Part of a small language model's weights: LayerNorm before each block, learned positions.
MLP neurons of a small language model. Each row is named by its layer, matrix (down: output weights) and neuron, and shows model dimensions 506-633. Each number is 500 + 40 x the weight over its row's rms, rounded and kept within 0 to 999. Numbers have three digits each.
After each neuron's rows is what it responds to, as a language model described it from the Wikipedia text at the highest values.

L7.down1875:445558581537496510575496472507472540549507534476477492522553511492485444458403468500476470532482486522485497414490478486518494513462495501472497466485533429546465418456473466495466448550485491550484427411410505529489499453482494540534519518453497445517533499512545499509475506467481498488512516441461527448526490482485394498500465456520508491474463571513476506431523426471517479445492
Responds to: Word-initial capital letters

L3.down216:495544470487509442462497454472500522518466572458507513465507444455577463425508553457533488451495523465410547497497526517537548504502435509521511490505488499482549551521469495526487497497463504457460635486570476481539473560440462559468473525528526498525514406480570478461552431546479489486526535536547490490530548441471458525570496422447585475563469462525466509503513544497453510551439
Responds to: Row and sentence endings

L3.down2156:523508478445572541515544541503497462457528452545454524491595447442515532536541492517503464478508507486453535457561591512528511511449560526540486480500468540478549526508481501533555486545534488505490560515567550498491546473454524471498489516540514486484488558517483500532497489544531452460529496529491465461453488432515499413522422509474553530544517520451525495497448538498489581557446
Responds to: Table cells and word pieces

L7.down25:483522541534510504512487503532464486503492494518548501467507486482387574524492432485473469477537503528476512532505558509496488544442577492443519500475498541522466572512538496574498492468474512530495504448444521492523526520502457508475432504510499462516507555503415508488500487486545508430520493434501543522447485511497559422475549534555517487485503463485498532517465468482519574443587
Responds to: Religious terms and years

L3.down1562:525442459494498463420503544548480531457444533440549414508533524485514468474492469502526448444515601535509508490501566526489484452442578461528511457490528501446430520508575459510449520494484489531457576507507510577442472458483528528513524493493519564519442456521477494507536512539502505483510552469525575535482532503401503439426504588437575472451525465528475504475469528547464493453483
Responds to: Early word-piece fragments

L5.down376:462470544505478546489495513444470503522539461530489495487482464475543542481480498504459471565508514498414481536504474465536511465464466368491490507485520495514494459503504502527561425510483465527535461542509543573533521518467523508494523610573508490487523481471463462504531558573511532454473512554534435541478482493475530511469454468499506414491521482541505433567463473500452441532475
Responds to: Mid-word continuation fragments

L3.down53:515516439464496520477527502471483565542514442506530484440453471494508478425487434520474543493508486507504482465516542452566526419566502531481525425519463546470511533466533471482492561546484474519548526570447504542480517473513482539556500497535475476489565532508514570532473508525479480475489472531515556582509460571467520457487415551497420560488566452501520410393557483568518489487481
Responds to: Mid-word name continuations

L3.down1201:456480449502548440479508547507550505474553526510441534470515492483475422542542538486553497450531536446463513488492493551483521465475494462470491460479476465514484463416522515490511467538449502467521559467513461509584575501537451531471392491530502494564566552547483616490536538481399525427565436577567503475450547508532487520500476506492446490545495442497533459499418536516470481504454
Responds to: Mid-word "el" fragment

L7.down2306:511584506410537455485531442474511470484520491506493498447485444472511466488499509543512509540504536530476480492485538452495505509495471552516516429476467582599483544483565566488487556460428429503543499547451550553482542578512521435534542527517504438602468510428495491492456504480530553547510582516537472472551519521493484484503527511496521534427522492502490530506475475465531482436543
Responds to: Possessives after prepositions

L3.down662:479432541542479505494400452446538529469463563469432454466519490486513454522475436556571560495499500606483449509423487502474485560501475513401420530522434525490502474526422480479504479513533483543561503524446488444466494562511436504512445547457492504529485500443487475519486503491522518460550437491534461524539477421481548536502494457514470553429453531507446530492490487457526518535495
Responds to: Violent or disaster event nouns

L7.down873:460487539478468500587527493536534475491490541570518417492495488502511494572488511480424532611487504476520427488545476509524471487487500430432554516535494426525517505482491517491436531522520511525532412446513479481446448501481506536504472499497463584502481499525530470556492439502492507532390521513562434480541542494510452590516513459528487499463574502480429520457488483502496546560527
Responds to: Relational prepositions after predicates

L7.down1828:548491464502452427508486489445527469452483476564563580494452484459538508504485458580485511464515553573493528505537520533536448544437488485505470589548511452426516521536525451527567561512526487465464561542445409434527503470492503448545422473610562483485541541491481473482543490533499592483488503451466506511561439588482432497537471469456523519446521471516482483458497477473489455521469
Responds to: Section heading words

L3.down991:466421529551560534486508449550496526558495503556507509535470457466484494493501477496475534539529449448532419473506496474495571473544518532523437485507474489508497486478499537560528492451552516468491475459487462490457480454430529463453456497439600552470454531441437474508503543504496510435473471495484509468485556518458454477463489485451522481460498515472586452523498434514586488462537
Responds to: Row and entry starts

L5.down551:518480540451512479463566670451401487442503492489538484478504460536465464534450447545608496495560421481559522498583483554482450505473461493492557495572551563460506457459565475506523496518477514489444473445489501513468560563568489436487455497442478414518464478509482496495430465505525468449551499499546526533514484534538482593466487546511469476601579466482472474534591518494517564505526
Responds to: Noun phrase endings

L3.down2439:522500502509498510499496483479447492436466464562502435507522482488555520488513412536457469455508478477423388503475523455546474540510451542523485482394521494534580455438542441518500478569540552513456453525474411455524495437515527568487481507590435485538528545465514454507487509529455487502482552439519435482499500536439537485523550411541509521510525542419512515438456506522512515469528
Responds to: Person role nouns

L7.down1284:545478489483456523469452418497462523449524525578508458544496491444493495503521434452540485465474515547444504459547453483557557556454508554390487535496526585508568516510553468536519483492540498497406441528529493497461503463471441462585503489511429502495518533466487469480461482531487559437554532433539463480514473397565518469547431518495466486508497436532488473516541480558505523507526
Responds to: Fixed-phrase completions

L5.down1682:537480562523484439493455534541442565536583485476527490437483513486545510492553481544476514591447581539548536467536467518511512497471537488505536503532496406448546531498501454503483483478551513498556474515555525452528388533518408449531461553483552506447512582562436466431479491498455504507506525527446532466480543447546481518519470538477495472430471521493480498457457490498559391540530
Responds to: Word-final subword pieces

L3.down177:472577510491477500508386471463518527500517435481502520477533404529512542481591515478493548496583523533404451496560468471441474471579512499476594496547493523407509525452478522598496518455505489428443494563491511530522519491443512495557571506446440515483453463410521440496473442504443453505508526488488478508518522524489528492537462495502512484534495479507499420548531386536556538433451
Responds to: Word and phrase completions

L7.down2174:567449566474443465482480528487542521470517474530469489504509452509445516514533513487498524451477512526504489452496462445458555504413494530493539402548466581488545576535488500433568541511442508486555569540427466440508469556517472506510506474522492491460558477478476480509485510461482502489485571536421500499418400494533483459572523510500541408467444489440510521514499473508458530492532
Responds to: Role and agent words

L5.down1674:586557464461473573482439448478514466496450520566393480493571513526462465528472497519490493545455490488546490557493534484521588494506417554415540445494417532501409514447438539482446516503533445451503483445447489519416510549562553496497473453590496522519524510567455468455532460554521471500500382429498482504551461459482553494407557513524530485487459450524428444497456393493515484556493
Responds to: Continuation after initial H

L3.down1399:437439462523498499551528509440499523485534499486550517502562475493533517478473541503489489483532501478527496533479495464595446547526578408476508528469474451521419533510486538452517476486501473485484514544521467489485519533559479516462520563446526429520507426515478495477516492427463521509455453522598495499493499477528543454597518438485488531486441450530531516541449444514476524535429
Responds to: Mid-word name pieces

L5.down1898:549473529539521510503478452526447511611532468518439448390515481428508441464484437473470481561480566509514538501486560497557493482474492460462466516514510504454455515540533489504519474466458525525472503444459557485570535472570492531427519521505476479505528569455447539569496549544511513459519579516546521528442505512421511558416440563471470545550423539552541441501436397554498528412498
Responds to: Mid-name word pieces

L5.down1595:488488553452514560447446506452505479549499469498545497503436577470495513552525402478450566555501496436522505418509573553485521511582515524473503531443503408461532478493536474487472533541434526467535501486524547461474508521526451517437491455491558490530490472479447538572486482510435472504469486444475491586548514479526560479557524546531575489538520537525445528493525476416527491488462
Responds to: Second word-piece fragments

L3.down1105:401475490558550549533466481444505539471524570491530499504478518510551562465475534489500494507438462456471429505551464497532486495526490530531473504449562584506473467512446416488530547542456434451508504531495492482486496447468448473495415492565572511513514491539499512528538524545531519524466508532487425529519525539501492498511543487568516566530503480558460530483487547545468521522521
Responds to: Membership/location prepositions

L5.down1613:480468482463488493509558543558469480441491552524475519412463496490435504515525473496508508511451560578448542453450449463453515545503555528498476511543547491513477486459456508508541499555491534513550483446567495490525543507438547481549494519507478524434468458531471450572493513481539516506470468504562471559454547458527591464520409523545471592479461481484470475496454559562602452438494
Responds to: Music genre word endings

L7.down1918:575480532548536439529525461532521508462468539520524513527527553496521520469478521524447497577482528457584539485522514525521481527497463468502433539509559457406507492485610531514510441469534457523489493503444537507545481519507424500518510460520524499479502562517489567459531523488501470514413469449469503541562506454458412520520475435510475513516507460479478493488521438545614565483435
Responds to: Mid-word name fragments

L5.down1108:519488459488469605467544529493485532526495503506461539469430509538493536492542489517450421457419483442510514527559503584513439494518473501552488535492502559477469435499606539599504487458520512462469507517479495562474521554512434545438516571494449443554487506531456527516457625546528527494547456502535512529498483472461428483479494480491508550521523501485471494490476556555494477486437
Responds to: Mid-word continuation pieces

L5.down1900:508565525513522538492565564466550528472559516440516492548521482504503580505530514532434434451471537561561588506445566481551561516459525497541473504453531490575513523493429524522508508518499437460498460498551489431460469498441443543481543559461434473544525419543429491501578427490434484483400547433482437435430496497492469539512499475585472549529494486538459482518500502474483453514514
Responds to: Mid-word name fragments

L7.down710:517525592498534516440506534496488478518514525521456465489510490483546508464514489476499477453507468477493589498548453485508452486471538454494500525499519470524492499509459478450474486446528482481545509480483526470497463482412493474498421487541505450486506489511480515548528461485450446514502478495492555516561542559446487502457487512546478487541514396470512553474535525518550538455484
Responds to: Mid-word subword fragments

L3.down254:511529490551499528524460469586395456546474510488534493552480474528430534500464473410545502549486532442541506513530477421470538524493496529518493543500550463509526535474466509554444479480437561500437480491574546571584530501447546447516458495492512521520432581551470510531537559456451545513513531491510530505488481451438505533517537502493525554468442536493528512518501495514511481515424
Responds to: Early word-piece continuations

L5.down2000:479502515567437531536559506549596415507451515569457558501428546465493526517415461547483526491541517534488480618490529546499464483533514515538461555482517510528611512496563547483475488585540492477546528522537510457536578458482524555501483524430447523453506544504423512475587526485453586433549460454476504527509521507467505499489500526529532556486558529549485508463543555434543451487498
Responds to: Start of structural elements

L7.down1865:455471513595483531475524557433486492496515427383440534550516452479405512543467565590561513482516543470480454522531513512627538541480394460538479546484464466535456469528494564504474506558479501505492493452420531486411506500543518482505478438495509522492495532453578490490438505556536499489515538514525547491558520493542494452494445576554540519536474504550582464408507486489494502501421
Responds to: Boundaries before new entries